Weights of a small GPT-style language model, trained from scratch on English Wikipedia.
Architecture: LayerNorm before each block, learned positions, no biases in attention or MLP.
MLP neurons of a small language model. Each row is named by its layer, matrix (up: input weights) and neuron, and shows model dimensions 64-159. Each number is 50 + 12 x the weight over its row's rms, rounded and kept within 0 to 99.
Before each neuron's rows, "fires after" lists the tokens most often just before its 100 highest values on Wikipedia text that the model never trained on.

fires after: " (", "-", "(", "'"
L6.up265:63 53 68 68 37 40 65 27 33 47 44 64 68 54 52 56 41 68 24 59 35 53 62 46 51 46 25 28 47 65 50 50 58 59 51 44 49 39 38 34 61 63 56 55 56 65 52 53 46 55 67 39 38 16 33 44 41 47 59 39 43 28 45 47 37 45 48 35 48 47 48 60 48 50 30 52 47 65 45 54 46 66 42 34 53 58 54 55 44 66 51 67 44 57 59 42

fires after: " 0", " |", " 1", "0", "2"
L6.up47:63 49 44 50 56 75 35 53 46 43 38 60 60 59 77 41 33 41 35 47 60 53 60 32 52 61 47 44 36 58 49 64 40 47 44 43 64 50 73 29 72 57 41 52 74 43 65 34 40 43 37 49 53 44 43 53 68 25 37 41 45 50 38 48 65 48 44 46 65 69 59 59 54 47 50 40 43 37 35 38 48 52 50 53 33 60 52 52 40 41 47 35 33 68 45 37

fires after: " Con", " con", "on", "rom", "r", " dep"
L15.up189:55 44 56 66 53 51 38 60 76 52 51 52 57 48 35 50 30 51 40 52 54 45 50 46 56 54 49 40 69 53 58 58 57 50 31 55 58 74 38 43 68 27 40 47 31 55 29 67 41 53 54 55 28 48 45 51 47 59 61 52 47 38 54 45 60 57 46 34 55 61 40 48 59 48 59 52 66 33 38 49 32 50 52 62 45 62 46 57 66 63 49 59 54 53 37 56

fires after: " (", " a", "\n"
L8.up242:72 58 42 36 40 45 59 31 30 54 48 33 82 51 60 45 26 42 48 61 51 57 51 39 69 48 46 29 33 41 51 68 53 60 45 68 48 38 30 48 56 50 36 56 59 52 44 56 46 57 41 42 37 20 20 52 55 45 45 39 40 45 48 44 52 58 41 50 63 56 48 62 43 36 41 47 56 49 61 56 54 63 61 47 49 47 59 56 72 63 42 45 51 62 51 53

fires after: " s", "em", " S", " f", "s", "w"
L13.up187:54 40 60 45 41 53 61 30 27 51 62 54 70 43 49 27 32 58 46 51 62 62 47 50 52 39 59 64 62 57 44 57 37 40 51 66 48 47 47 60 34 61 65 52 80 58 33 50 40 57 48 68 36 54 56 61 67 68 43 70 53 42 20 48 45 38 32 49 39 77 36 42 62 38 37 54 55 54 50 67 39 38 30 63 73 60 38 39 50 73 52 50 69 44 56 37

fires after: " |", " 1", "ual", " 3"
L12.up137:62 52 54 44 43 52 53 41 60 49 46 47 75 55 60 45 48 55 29 50 45 62 55 39 53 56 24 45 47 61 65 60 67 49 54 55 60 45 71 37 37 54 62 62 79 34 39 38 41 43 53 52 65 46 15 52 66 55 53 58 48 29 46 45 63 47 48 48 61 65 54 46 56 39 51 46 62 39 62 40 48 59 53 41 18 49 31 32 36 25 90 38 43 32 54 35

fires after: "\n", " sp", " s", ".", " b", " f"
L10.up254:42 38 40 46 36 64 75 49 51 58 57 50 60 68 49 42 33 66 76 49 34 38 62 59 68 43 45 68 49 53 76 43 37 29 55 41 53 37 54 67 51 66 41 51 57 33 52 60 44 45 50 60 33 41 50 70 35 60 47 58 69 32 20 43 38 44 44 46 39 68 34 47 65 38 46 57 53 47 56 46 49 64 43 67 56 46 49 25 58 54 56 55 51 36 68 41

fires after: "-", " com", " pr", " re", " Com", "v"
L14.up305:70 62 53 38 44 45 61 44 38 49 50 35 61 47 53 49 48 43 53 34 50 54 61 62 80 80 45 63 46 45 42 28 40 53 42 38 89 38 54 39 45 43 58 51 47 62 56 78 48 61 46 52 45 42 60 60 38 34 40 58 58 50 27 30 30 19 60 47 51 51 51 54 56 30 53 53 56 42 51 78 59 45 46 65 65 50 59 46 49 66 55 53 48 48 54 44

fires after: " re", " r", " ad", " Ad", "le", " inter"
L13.up181:43 45 47 56 57 37 47 43 36 51 56 39 58 45 65 70 35 58 40 43 59 66 53 65 51 71 77 44 35 39 55 32 52 42 47 44 60 25 64 39 54 42 69 70 55 42 59 44 43 51 56 65 62 49 34 59 37 69 43 57 47 52 52 51 49 56 36 43 41 62 48 37 63 49 35 43 42 45 44 68 54 21 51 64 48 79 51 48 41 37 57 62 38 35 55 37

fires after: " pr", "-", " an", " In", "p", " pro"
L13.up47:66 57 64 58 48 59 70 51 52 47 44 38 75 56 56 50 44 49 30 43 65 67 52 56 58 59 43 19 54 67 55 55 38 30 47 41 61 50 61 48 23 40 49 48 59 42 44 69 60 63 79 49 53 49 77 48 48 52 31 64 56 46 30 52 41 51 41 33 55 32 32 38 55 44 51 43 58 53 58 74 40 49 34 49 55 42 56 57 68 45 45 47 51 64 58 34

fires after: " \"", " (", "\n", "-"
L6.up18:65 39 50 69 41 50 63 17 26 62 53 52 57 38 49 50 35 59 49 75 54 56 72 47 69 51 39 37 41 59 49 66 41 65 48 46 47 43 49 60 32 31 58 46 55 49 43 46 49 57 37 47 45 31 46 35 34 37 50 55 32 40 33 45 34 42 53 52 46 38 49 59 46 41 37 58 52 68 52 67 48 49 47 51 65 60 56 70 66 87 47 56 59 49 44 63

fires after: "\n", " a", " is", " an", " was", "-"
L6.up295:64 54 38 56 48 63 59 43 31 63 50 66 72 56 65 63 36 55 49 45 59 43 50 53 69 61 62 45 46 59 49 42 49 46 66 53 47 52 61 47 42 29 51 46 51 38 49 69 49 78 45 52 42 23 11 65 32 65 58 50 47 49 52 43 52 59 43 53 55 23 42 45 45 51 50 43 67 60 46 41 60 61 56 75 56 35 45 29 54 54 42 49 34 66 56 62

fires after: ",", " M", " v", " C", " P", " c"
L8.up145:56 38 65 31 60 36 45 45 65 42 45 68 45 29 42 56 51 49 33 43 63 44 49 44 51 69 48 44 40 60 47 51 15 48 64 29 56 45 42 47 44 47 48 52 62 61 42 52 56 46 70 59 41 63 37 60 28 58 38 56 53 63 25 47 37 66 45 52 52 63 58 35 68 42 37 53 57 65 28 72 55 44 41 95 54 68 61 43 33 47 57 48 39 84 30 54

fires after: "uth", " m", " an", "em", "he", " col"
L13.up292:94 55 59 52 66 54 59 43 39 45 44 20 66 46 60 42 49 39 39 58 59 43 44 61 46 57 49 40 49 38 51 54 53 71 49 76 59 24 64 52 37 54 49 47 30 55 40 43 30 46 36 54 51 42 51 65 52 44 59 65 54 38 47 38 56 32 43 57 53 50 34 43 42 49 57 47 68 35 38 72 34 51 47 47 55 39 49 69 47 48 31 48 64 66 41 53

fires after: " was", " been", " is", "ons", " were", " in"
L6.up96:33 35 58 55 37 50 42 30 35 61 43 71 61 45 59 38 55 64 42 31 65 61 49 37 47 72 23 49 48 62 49 37 44 45 41 72 53 37 59 53 55 56 33 59 50 28 59 62 49 70 45 52 47 37 69 35 55 57 41 43 44 40 55 41 32 56 39 54 51 55 49 53 59 37 41 47 79 55 65 47 31 56 49 72 51 65 74 69 73 35 52 37 41 38 39 63

fires after: "==", "S", " \"", " (", "-", "."
L9.up206:55 51 41 49 47 44 70 37 40 57 66 54 66 47 42 14 37 67 51 48 64 61 49 24 67 73 47 51 47 63 53 77 36 58 54 53 60 48 38 52 52 30 35 59 63 46 35 50 41 30 58 79 48 48 45 54 36 49 51 50 47 50 41 34 64 51 36 56 41 45 53 56 52 37 38 47 41 71 37 87 46 71 24 61 63 55 63 61 69 68 52 42 66 33 51 46

fires after: " con", " Con", " Re", "ect", "qu", "on"
L13.up222:61 56 60 44 60 47 31 43 59 39 36 59 78 47 56 48 44 59 42 40 69 32 65 21 75 55 60 72 63 55 49 69 70 54 46 36 60 42 45 33 73 40 49 63 41 41 41 72 46 40 58 47 28 76 46 43 55 65 40 44 59 30 58 50 48 56 41 54 67 22 30 62 53 56 49 48 43 25 54 34 34 42 47 48 66 54 58 50 67 55 36 48 49 51 54 65

fires after: " was", " is", " were", ","
L6.up160:59 34 44 37 44 38 33 44 44 49 67 57 63 46 43 53 59 30 51 40 61 65 48 36 53 73 44 69 47 62 70 32 24 58 48 49 53 35 47 33 61 51 49 53 49 38 37 61 63 71 45 78 51 41 44 55 54 57 39 62 49 31 37 43 39 62 47 48 66 33 55 63 59 52 44 45 71 58 47 31 42 77 38 51 49 57 66 48 73 47 36 30 41 41 51 51

fires after: " |", " 0", " 3", " 2", " 1"
L6.up52:37 45 65 52 65 73 38 43 51 57 47 53 60 48 60 50 37 37 45 47 56 47 45 29 49 59 48 62 47 66 74 53 49 50 48 41 61 28 79 40 44 56 40 62 76 34 54 39 35 52 22 36 61 50 36 65 66 30 44 47 47 62 38 52 45 47 49 55 32 56 56 62 53 60 45 35 66 49 43 37 68 37 46 62 51 57 33 46 62 41 58 33 33 56 53 55

fires after: " \"", "\n"
L6.up150:50 36 49 79 41 46 72 27 45 60 51 33 69 50 27 48 49 60 35 49 26 63 60 37 60 51 45 21 46 64 51 58 50 57 44 57 49 27 49 63 54 50 36 74 41 50 43 55 53 52 39 59 49 34 55 55 39 58 60 49 43 58 49 51 39 56 42 38 52 40 50 53 61 36 47 55 53 69 55 76 55 54 61 43 73 66 58 66 64 74 31 41 54 58 39 47

fires after: ".", "==", "|", "-"
L6.up292:56 45 39 20 69 33 47 44 30 60 63 34 57 61 35 45 49 48 41 53 66 66 51 40 72 48 42 44 52 70 78 46 42 32 39 43 69 46 40 47 29 62 29 55 50 57 46 48 49 32 81 62 45 48 52 59 53 37 48 45 48 59 35 40 46 63 53 52 68 29 61 66 50 59 47 54 44 63 43 64 78 56 22 59 58 54 62 47 44 53 43 45 39 42 48 54

fires after: "\n", "|", " 200", ",", " 199"
L6.up188:65 39 48 28 62 76 49 49 46 60 73 61 51 34 45 55 41 40 30 45 69 56 68 32 59 36 42 47 42 55 63 40 62 45 46 51 53 55 55 60 32 49 38 68 70 44 61 56 61 57 32 87 39 53 49 63 47 55 61 55 48 43 43 36 49 36 53 59 46 52 47 40 60 51 54 58 51 55 32 55 44 39 50 69 61 61 50 52 57 63 38 45 56 69 55 51

fires after: " O", " (", " |", " o", " d"
L10.up101:54 85 62 50 57 40 45 48 53 48 60 36 53 60 43 46 52 55 46 10 43 71 43 46 50 67 47 43 51 54 72 49 37 39 40 56 68 46 31 50 56 52 58 53 64 34 32 46 69 64 51 64 35 35 53 58 43 64 38 67 55 29 36 30 55 42 54 64 58 35 44 32 46 41 29 68 47 58 55 40 51 53 46 46 46 60 49 66 52 44 52 46 40 62 51 57

fires after: "A", " O", " A", " D"
L9.up40:47 51 58 56 61 56 37 57 49 44 71 24 45 40 50 31 49 40 76 32 45 60 45 62 55 41 43 59 42 51 52 43 49 27 73 55 75 50 49 45 49 57 45 27 52 59 37 44 36 36 53 68 37 55 32 54 47 39 34 47 59 63 59 44 64 51 52 45 40 45 35 53 33 57 35 56 59 54 24 51 56 34 43 59 30 31 35 38 57 55 77 48 60 52 53 68

fires after: ".", " |", "\n", "|"
L6.up261:66 33 42 61 66 41 28 54 54 69 47 47 57 53 31 30 44 58 64 55 63 37 59 36 51 70 45 49 55 56 51 68 39 49 27 31 65 34 34 51 48 60 29 34 60 57 22 51 54 37 56 51 28 55 45 53 47 39 54 41 48 38 43 41 49 55 38 43 85 45 58 50 35 49 38 59 52 47 28 53 30 52 38 67 48 61 45 58 48 44 47 42 43 51 30 46

fires after: " d", " b", " (", " comp", " p", " D"
L10.up272:78 66 33 55 47 35 40 52 50 66 72 52 50 48 47 57 51 42 44 32 39 31 54 45 71 69 62 43 32 52 42 42 50 48 49 55 51 45 64 52 60 31 36 33 52 58 57 41 51 53 49 72 46 56 40 60 32 68 50 74 51 53 44 48 62 51 47 65 54 28 49 62 56 57 39 45 62 75 41 47 54 48 49 59 50 69 65 45 33 40 50 35 43 62 24 60

fires after: " (", "-", " a", " f", " "
L6.up251:63 57 52 50 50 63 68 31 27 43 71 56 64 40 85 37 23 66 59 25 42 37 40 36 60 70 56 60 19 39 51 45 43 62 40 45 49 55 65 43 45 34 64 44 39 53 35 45 57 54 50 37 46 51 45 74 39 49 63 43 41 29 55 46 63 56 40 69 76 32 25 50 47 52 58 50 52 63 42 53 31 54 63 54 67 47 60 80 64 57 46 51 36 55 43 66

fires after: " (", " $", " \"", "\\"
L8.up57:56 63 47 67 42 45 58 55 35 36 60 50 33 38 50 61 52 80 51 51 54 67 52 61 59 49 52 39 56 43 66 73 53 56 67 68 63 35 55 62 28 32 40 49 65 82 17 44 48 45 31 57 40 37 51 59 39 47 47 41 48 65 30 45 59 62 57 41 43 44 54 53 53 52 30 50 52 59 56 49 77 54 40 65 41 56 43 52 37 50 70 48 64 45 37 31

fires after: " as", " was", " n", " were", " had"
L9.up278:54 36 62 44 65 40 48 51 36 47 43 64 52 36 51 61 49 57 60 57 65 53 49 57 49 65 19 46 60 40 86 27 32 53 33 32 53 38 23 39 61 33 13 43 45 47 37 64 50 68 57 52 29 17 47 55 67 48 63 62 62 46 47 48 37 53 45 55 54 27 49 66 64 47 46 52 72 57 55 49 35 83 38 47 46 50 51 75 49 53 38 46 57 55 44 54

fires after: " f", " the", " F", "iv", " l", " d"
L13.up233:48 61 56 51 30 58 60 46 58 54 62 54 66 50 65 35 32 45 42 45 36 61 59 53 63 47 60 51 53 49 71 36 73 48 62 62 50 19 48 48 34 48 46 59 51 53 52 31 38 56 77 51 54 70 31 73 28 65 38 62 57 38 43 46 59 44 52 32 34 36 58 55 55 55 59 46 31 60 39 55 51 50 66 60 54 39 62 51 61 39 41 50 38 56 22 47

fires after: " R", " b", "R", " r", "att", " B"
L10.up179:66 56 50 46 52 34 47 44 47 59 46 46 58 42 60 46 60 63 71 37 43 81 61 49 63 44 66 32 45 26 50 52 49 42 80 24 46 44 70 44 43 24 23 47 35 74 44 48 51 60 49 52 60 51 41 59 56 49 23 71 54 44 42 49 31 53 48 56 44 47 48 48 31 59 58 52 34 34 70 49 70 54 34 51 35 56 57 70 76 43 55 55 48 43 55 51

fires after: " h", "p", " H", "us", " m", "em"
L14.up26:66 47 74 61 62 69 47 41 34 64 46 27 50 56 54 36 40 49 49 51 34 42 33 52 45 49 41 52 47 62 68 36 42 64 55 50 51 30 69 43 61 54 36 59 48 42 47 49 41 51 34 47 38 50 58 54 43 46 34 72 72 27 56 59 53 48 30 65 63 66 40 44 73 33 71 57 48 59 52 51 75 48 34 64 56 38 55 52 45 44 49 40 52 53 37 62

fires after: "\n", "|", " No", " 197"
L6.up226:52 45 60 48 53 71 56 58 36 58 53 49 44 49 38 59 56 20 44 63 61 59 59 42 85 28 61 58 40 49 89 56 66 51 48 47 61 49 60 40 25 54 58 56 62 61 56 63 52 52 58 77 34 39 41 67 46 57 52 71 70 50 56 43 53 50 52 56 40 55 46 39 46 69 50 52 50 59 52 49 44 41 42 62 48 44 52 57 50 47 43 46 61 61 46 63

fires after: "-", " a", " \"", " (", " un"
L6.up185:47 62 49 54 63 36 69 34 38 56 60 50 56 37 57 49 47 74 38 45 56 53 49 66 75 65 53 78 46 41 52 49 54 80 63 58 64 46 39 60 40 36 58 45 58 45 38 48 48 66 43 43 43 25 44 72 40 39 40 62 38 33 35 43 57 51 36 52 38 40 46 61 51 40 50 49 54 46 43 48 65 51 44 60 71 60 45 90 58 60 36 65 51 43 42 51

fires after: " the", " an", " s", " n", " f", "ex"
L9.up88:32 61 72 48 54 53 74 34 43 55 54 43 46 58 73 28 35 76 52 35 60 62 52 41 42 45 73 43 45 19 62 40 60 34 60 58 53 39 39 55 47 22 41 44 68 59 34 54 39 71 54 50 43 39 40 90 43 39 61 51 37 41 46 39 37 43 41 69 43 46 43 43 61 53 73 42 53 58 61 59 34 54 47 55 44 47 52 59 39 60 55 44 27 39 64 51

fires after: " T", " E", " J", " M", " N", " A"
L6.up279:39 53 63 55 48 54 62 60 34 48 57 60 48 46 48 27 59 69 75 25 65 61 45 56 57 54 56 59 48 22 76 48 38 57 72 55 65 66 51 58 41 40 52 61 37 54 26 52 43 38 44 56 64 73 72 84 28 38 53 55 38 71 41 46 77 65 40 35 49 43 38 50 42 57 27 60 48 47 45 50 49 60 52 30 46 52 60 43 32 48 56 55 43 49 63 51

fires after: " 200", " 199", "\n", " 198", " 202", " 197"
L6.up177:46 44 33 21 71 59 47 50 64 59 73 70 41 37 38 50 55 45 53 49 59 53 51 48 53 24 62 66 39 64 55 43 58 58 48 53 50 50 45 68 39 44 50 74 65 50 67 61 46 45 40 68 39 53 66 50 51 58 36 60 70 57 46 40 36 44 45 46 57 53 45 30 54 63 60 62 54 55 34 47 58 26 47 56 55 48 68 40 36 52 48 42 62 58 54 44

fires after: "ver", " the", " a", " e", " f", " res"
L9.up277:47 54 63 49 45 37 58 36 35 58 55 41 51 55 61 48 45 55 56 37 65 36 55 30 49 47 46 82 67 53 47 61 70 40 68 55 55 33 55 53 45 35 41 50 68 34 60 52 57 57 46 47 61 31 21 82 41 43 33 51 75 46 37 51 47 42 54 31 17 55 28 46 69 67 52 46 34 64 65 41 43 43 30 60 57 36 61 52 71 54 40 53 56 42 39 38

fires after: "\n", " his", "'s", " their", " the", " a"
L10.up71:44 24 46 34 73 64 38 48 24 49 52 42 66 55 80 49 58 65 52 28 63 64 60 34 44 46 43 40 55 52 57 36 58 26 50 50 51 22 71 50 56 48 39 45 60 52 35 63 53 49 81 58 69 21 56 70 40 41 36 46 60 39 56 41 24 47 52 47 36 45 24 46 45 46 44 56 61 67 44 62 50 72 37 52 32 40 57 60 47 67 58 62 43 37 30 51

fires after: "|", ".", " \"", " (", "-", " the"
L9.up48:64 47 50 50 59 49 68 50 62 56 72 21 45 60 50 36 49 50 51 55 78 46 46 46 70 59 50 50 48 56 55 62 40 40 41 56 58 63 47 62 40 30 51 53 56 57 45 44 42 41 58 53 49 33 51 47 50 56 42 37 42 41 26 43 36 66 46 45 34 34 51 36 51 58 41 48 51 79 40 71 49 79 31 67 63 60 43 63 32 48 61 47 63 56 42 28

fires after: " c", "c", " cl", " C", " acc", " r"
L12.up122:48 56 47 52 40 60 56 33 60 67 49 53 53 26 48 37 38 31 50 47 65 38 59 54 26 62 53 59 37 35 36 36 43 51 58 61 61 44 54 39 46 53 57 67 34 61 41 52 55 58 53 51 46 39 55 50 60 79 52 54 44 61 34 51 30 58 22 52 52 62 47 66 58 42 37 46 80 50 50 50 76 40 48 60 49 62 46 56 47 48 56 53 33 65 34 70

fires after: "|", "-"
L6.up179:82 51 49 56 56 60 44 40 37 57 72 52 42 48 34 47 51 65 55 42 57 51 47 45 48 32 34 38 57 44 53 59 61 30 62 71 43 41 56 54 20 42 45 34 61 44 59 54 62 59 71 53 48 43 34 62 40 46 41 49 55 45 47 36 55 65 45 35 40 33 67 43 47 58 30 62 54 80 38 67 31 59 41 69 39 50 45 72 44 67 45 69 64 72 35 39

fires after: "\n", ",", " W", " A", " D"
L6.up183:48 49 48 47 73 59 55 54 42 57 69 69 46 46 41 62 53 62 46 45 59 51 51 53 60 27 58 57 28 53 52 58 45 57 32 64 51 63 53 47 37 44 13 59 56 52 56 54 58 47 34 81 44 53 53 71 55 29 41 38 52 43 56 51 56 49 26 61 57 44 41 51 71 45 41 40 53 81 13 38 43 73 38 63 53 44 64 44 61 67 54 30 70 53 53 44

fires after: " con", " Con", " R", "R", " John"
L8.up205:64 57 56 49 68 35 63 55 56 56 48 39 47 61 32 45 55 48 58 05 60 59 46 51 58 52 59 50 64 36 47 49 42 24 62 54 73 66 47 37 48 51 57 54 33 54 45 60 55 51 54 60 10 58 57 40 34 53 56 56 58 57 31 37 74 47 49 55 58 46 54 55 40 49 53 54 54 42 44 47 18 35 30 43 90 62 37 53 64 51 45 48 38 48 54 66

fires after: " B", " b", " D", " d", " R", " st"
L10.up105:46 42 49 54 72 31 63 52 21 50 53 55 48 34 60 37 49 38 53 44 43 75 58 54 90 66 43 48 52 56 69 56 50 44 61 43 67 58 44 42 37 30 28 47 59 66 51 53 36 48 52 42 35 53 57 69 51 36 46 49 50 61 27 58 47 66 54 37 42 54 42 50 53 51 60 58 46 63 30 68 56 60 50 69 37 48 41 42 36 45 70 57 58 51 54 46

fires after: " C", " R", " D", " J", " A", " G"
L10.up137:32 52 54 48 61 57 54 64 30 45 51 48 49 37 44 17 59 49 69 35 69 67 58 67 51 42 58 58 48 50 58 28 60 37 76 32 69 58 55 45 38 53 48 40 56 51 49 58 42 41 57 70 43 45 42 46 27 32 54 62 51 59 45 36 54 50 60 70 41 56 54 65 45 71 52 59 47 48 62 47 60 59 37 48 38 50 63 53 36 46 62 57 45 69 46 48

fires after: " D", " w", " Sh", " d", " L"
L16.up306:56 66 49 59 55 56 26 35 60 47 34 48 84 33 39 60 45 48 54 45 32 85 64 51 52 49 24 64 58 39 78 35 41 48 48 69 51 42 61 40 74 45 52 52 47 41 47 61 50 60 57 66 59 34 35 55 51 49 48 59 44 39 61 56 40 24 46 41 45 49 36 28 44 54 39 40 38 60 23 52 68 62 41 52 60 53 48 54 58 42 54 53 77 49 35 22

fires after: "-", "|", "\n"
L6.up124:61 56 55 68 66 35 51 40 30 54 55 43 38 51 48 35 50 55 59 35 42 59 57 54 71 44 55 48 65 30 65 52 54 55 69 49 58 41 49 54 28 33 42 48 57 43 42 52 60 52 63 54 38 56 41 67 35 63 58 60 58 65 47 41 53 67 36 42 19 31 60 49 49 63 35 75 50 74 39 52 45 59 53 53 64 60 50 56 27 59 45 65 40 51 30 53

fires after: "\n", "-", " |", "|", "=="
L6.up37:61 46 53 37 63 39 74 46 43 48 68 58 55 63 46 49 60 50 27 38 47 47 52 34 60 59 53 53 63 42 72 43 39 17 65 31 62 32 49 59 03 64 41 45 62 55 54 54 57 36 56 72 65 44 52 56 27 54 53 79 79 51 52 51 47 51 60 35 66 36 41 58 46 47 31 71 42 50 43 71 44 76 39 66 58 59 57 49 66 42 49 42 46 46 58 20

fires after: " l", " B", "al", " b", "att"
L10.up69:57 52 38 46 61 52 49 60 71 27 54 44 57 47 50 53 54 56 61 54 55 37 65 54 47 41 70 38 45 46 52 48 61 40 54 58 50 60 61 44 59 11 68 50 49 56 39 34 39 67 36 62 62 43 35 62 62 41 38 59 49 41 46 54 14 48 26 32 45 56 48 59 53 58 38 46 54 45 52 40 60 42 36 41 33 24 82 60 41 49 64 41 60 33 59 56

fires after: " b", " m", "att", " km", "b", "orn"
L12.up116:67 47 51 47 55 48 70 41 50 55 72 69 45 69 52 37 70 68 54 33 40 48 76 53 56 45 62 45 45 29 43 44 52 55 48 68 56 55 43 37 39 52 59 54 35 74 54 30 37 45 66 47 56 65 10 68 50 42 21 45 60 49 27 58 44 49 31 57 42 43 54 45 51 51 50 30 56 57 31 54 44 37 42 28 47 58 56 53 38 58 71 46 28 35 42 57

fires after: "-", " (", " \"", " a", "=="
L6.up193:39 72 32 56 43 18 75 30 23 57 51 38 51 24 40 33 54 53 36 40 48 51 59 46 64 54 50 35 65 66 47 65 60 51 50 42 67 50 29 46 36 61 60 61 31 59 33 35 51 47 50 69 47 20 39 54 38 58 50 46 56 58 48 41 61 77 37 42 48 43 36 57 43 37 26 48 60 67 58 54 71 47 39 50 64 63 70 62 61 65 65 68 47 39 53 48

fires after: "l", " al", "\n", " is", " l", " L"
L15.up127:50 48 40 60 39 30 42 54 64 47 51 39 60 38 56 70 37 45 64 57 24 50 58 39 81 61 47 40 49 34 59 41 49 43 63 43 54 42 48 38 47 48 43 67 48 52 42 57 61 51 39 46 59 55 34 49 48 66 62 62 43 50 54 50 41 63 55 40 57 30 27 56 53 50 64 50 73 42 55 70 18 39 61 67 43 44 58 38 21 33 46 57 51 34 32 37

fires after: " b", "b", " d", "ri", "B", " ch"
L14.up58:73 50 48 43 84 33 36 39 31 41 63 45 49 31 66 45 53 41 41 54 45 47 65 48 58 65 43 55 37 39 64 53 52 41 56 53 59 36 59 21 63 41 52 56 48 69 64 52 38 46 58 48 41 64 51 56 33 57 44 44 49 44 47 53 40 46 48 59 40 31 65 77 51 60 69 39 55 56 52 71 63 50 34 55 45 46 56 47 31 52 41 58 39 44 24 51

fires after: "==", "\n", "===", " ===", " pre", " s"
L9.up198:50 62 40 63 40 45 53 33 46 53 54 43 44 55 69 41 43 48 59 63 35 60 61 40 64 41 53 59 45 48 68 57 49 47 75 43 53 36 30 54 52 43 18 55 54 31 30 52 44 72 64 69 54 41 57 70 44 67 58 53 51 42 31 42 48 73 49 49 38 45 55 54 65 36 75 70 42 65 45 56 58 43 30 76 48 19 58 64 47 51 29 52 70 46 52 27

fires after: "|", " U", " O", " D", " T", " No"
L9.up123:31 60 55 60 59 50 33 52 50 56 58 53 48 60 36 49 51 55 54 39 64 55 54 46 67 31 55 46 67 51 74 49 76 38 65 53 52 63 43 52 34 33 66 47 44 51 42 44 57 45 31 92 38 53 43 59 13 37 64 59 46 61 53 49 62 50 37 37 36 43 56 38 54 65 40 76 49 59 36 70 43 56 48 45 56 56 54 54 49 72 52 61 43 61 48 66

fires after: " |", " T", "ist", " d"
L12.up50:64 58 57 39 40 50 58 50 47 60 57 67 54 55 45 41 44 45 25 43 45 66 46 39 48 67 17 49 43 58 73 39 47 53 40 43 49 28 34 49 41 41 48 48 70 34 38 56 69 56 78 39 42 36 40 49 43 44 59 41 55 54 55 49 63 44 48 50 56 40 51 49 40 54 33 58 53 78 52 55 55 67 41 65 43 60 56 51 58 47 57 39 49 67 59 45

fires after: " l", "l", "yn", " L", "a", " Le"
L15.up232:41 65 53 48 70 34 32 47 75 39 73 39 40 51 49 48 38 22 37 19 44 61 59 51 69 63 51 61 46 50 61 60 42 50 58 57 61 35 86 48 37 57 49 55 46 59 47 41 56 46 57 55 59 38 26 44 42 69 67 47 52 43 53 51 48 46 66 58 85 56 55 48 38 26 59 66 49 49 46 68 37 45 49 60 66 62 52 48 46 44 54 56 50 29 33 29

fires after: "|", " T", " D", " v", " H", " In"
L6.up161:55 41 53 31 56 61 32 65 48 40 48 54 59 57 52 39 67 24 66 54 40 66 50 46 58 50 46 50 54 60 85 47 55 35 67 39 63 50 29 41 35 51 53 47 43 57 49 55 66 57 54 63 47 58 44 44 36 35 17 84 73 51 48 46 64 48 44 53 61 37 62 35 36 80 38 56 44 76 51 74 59 65 43 59 52 58 64 59 50 69 64 51 40 45 33 54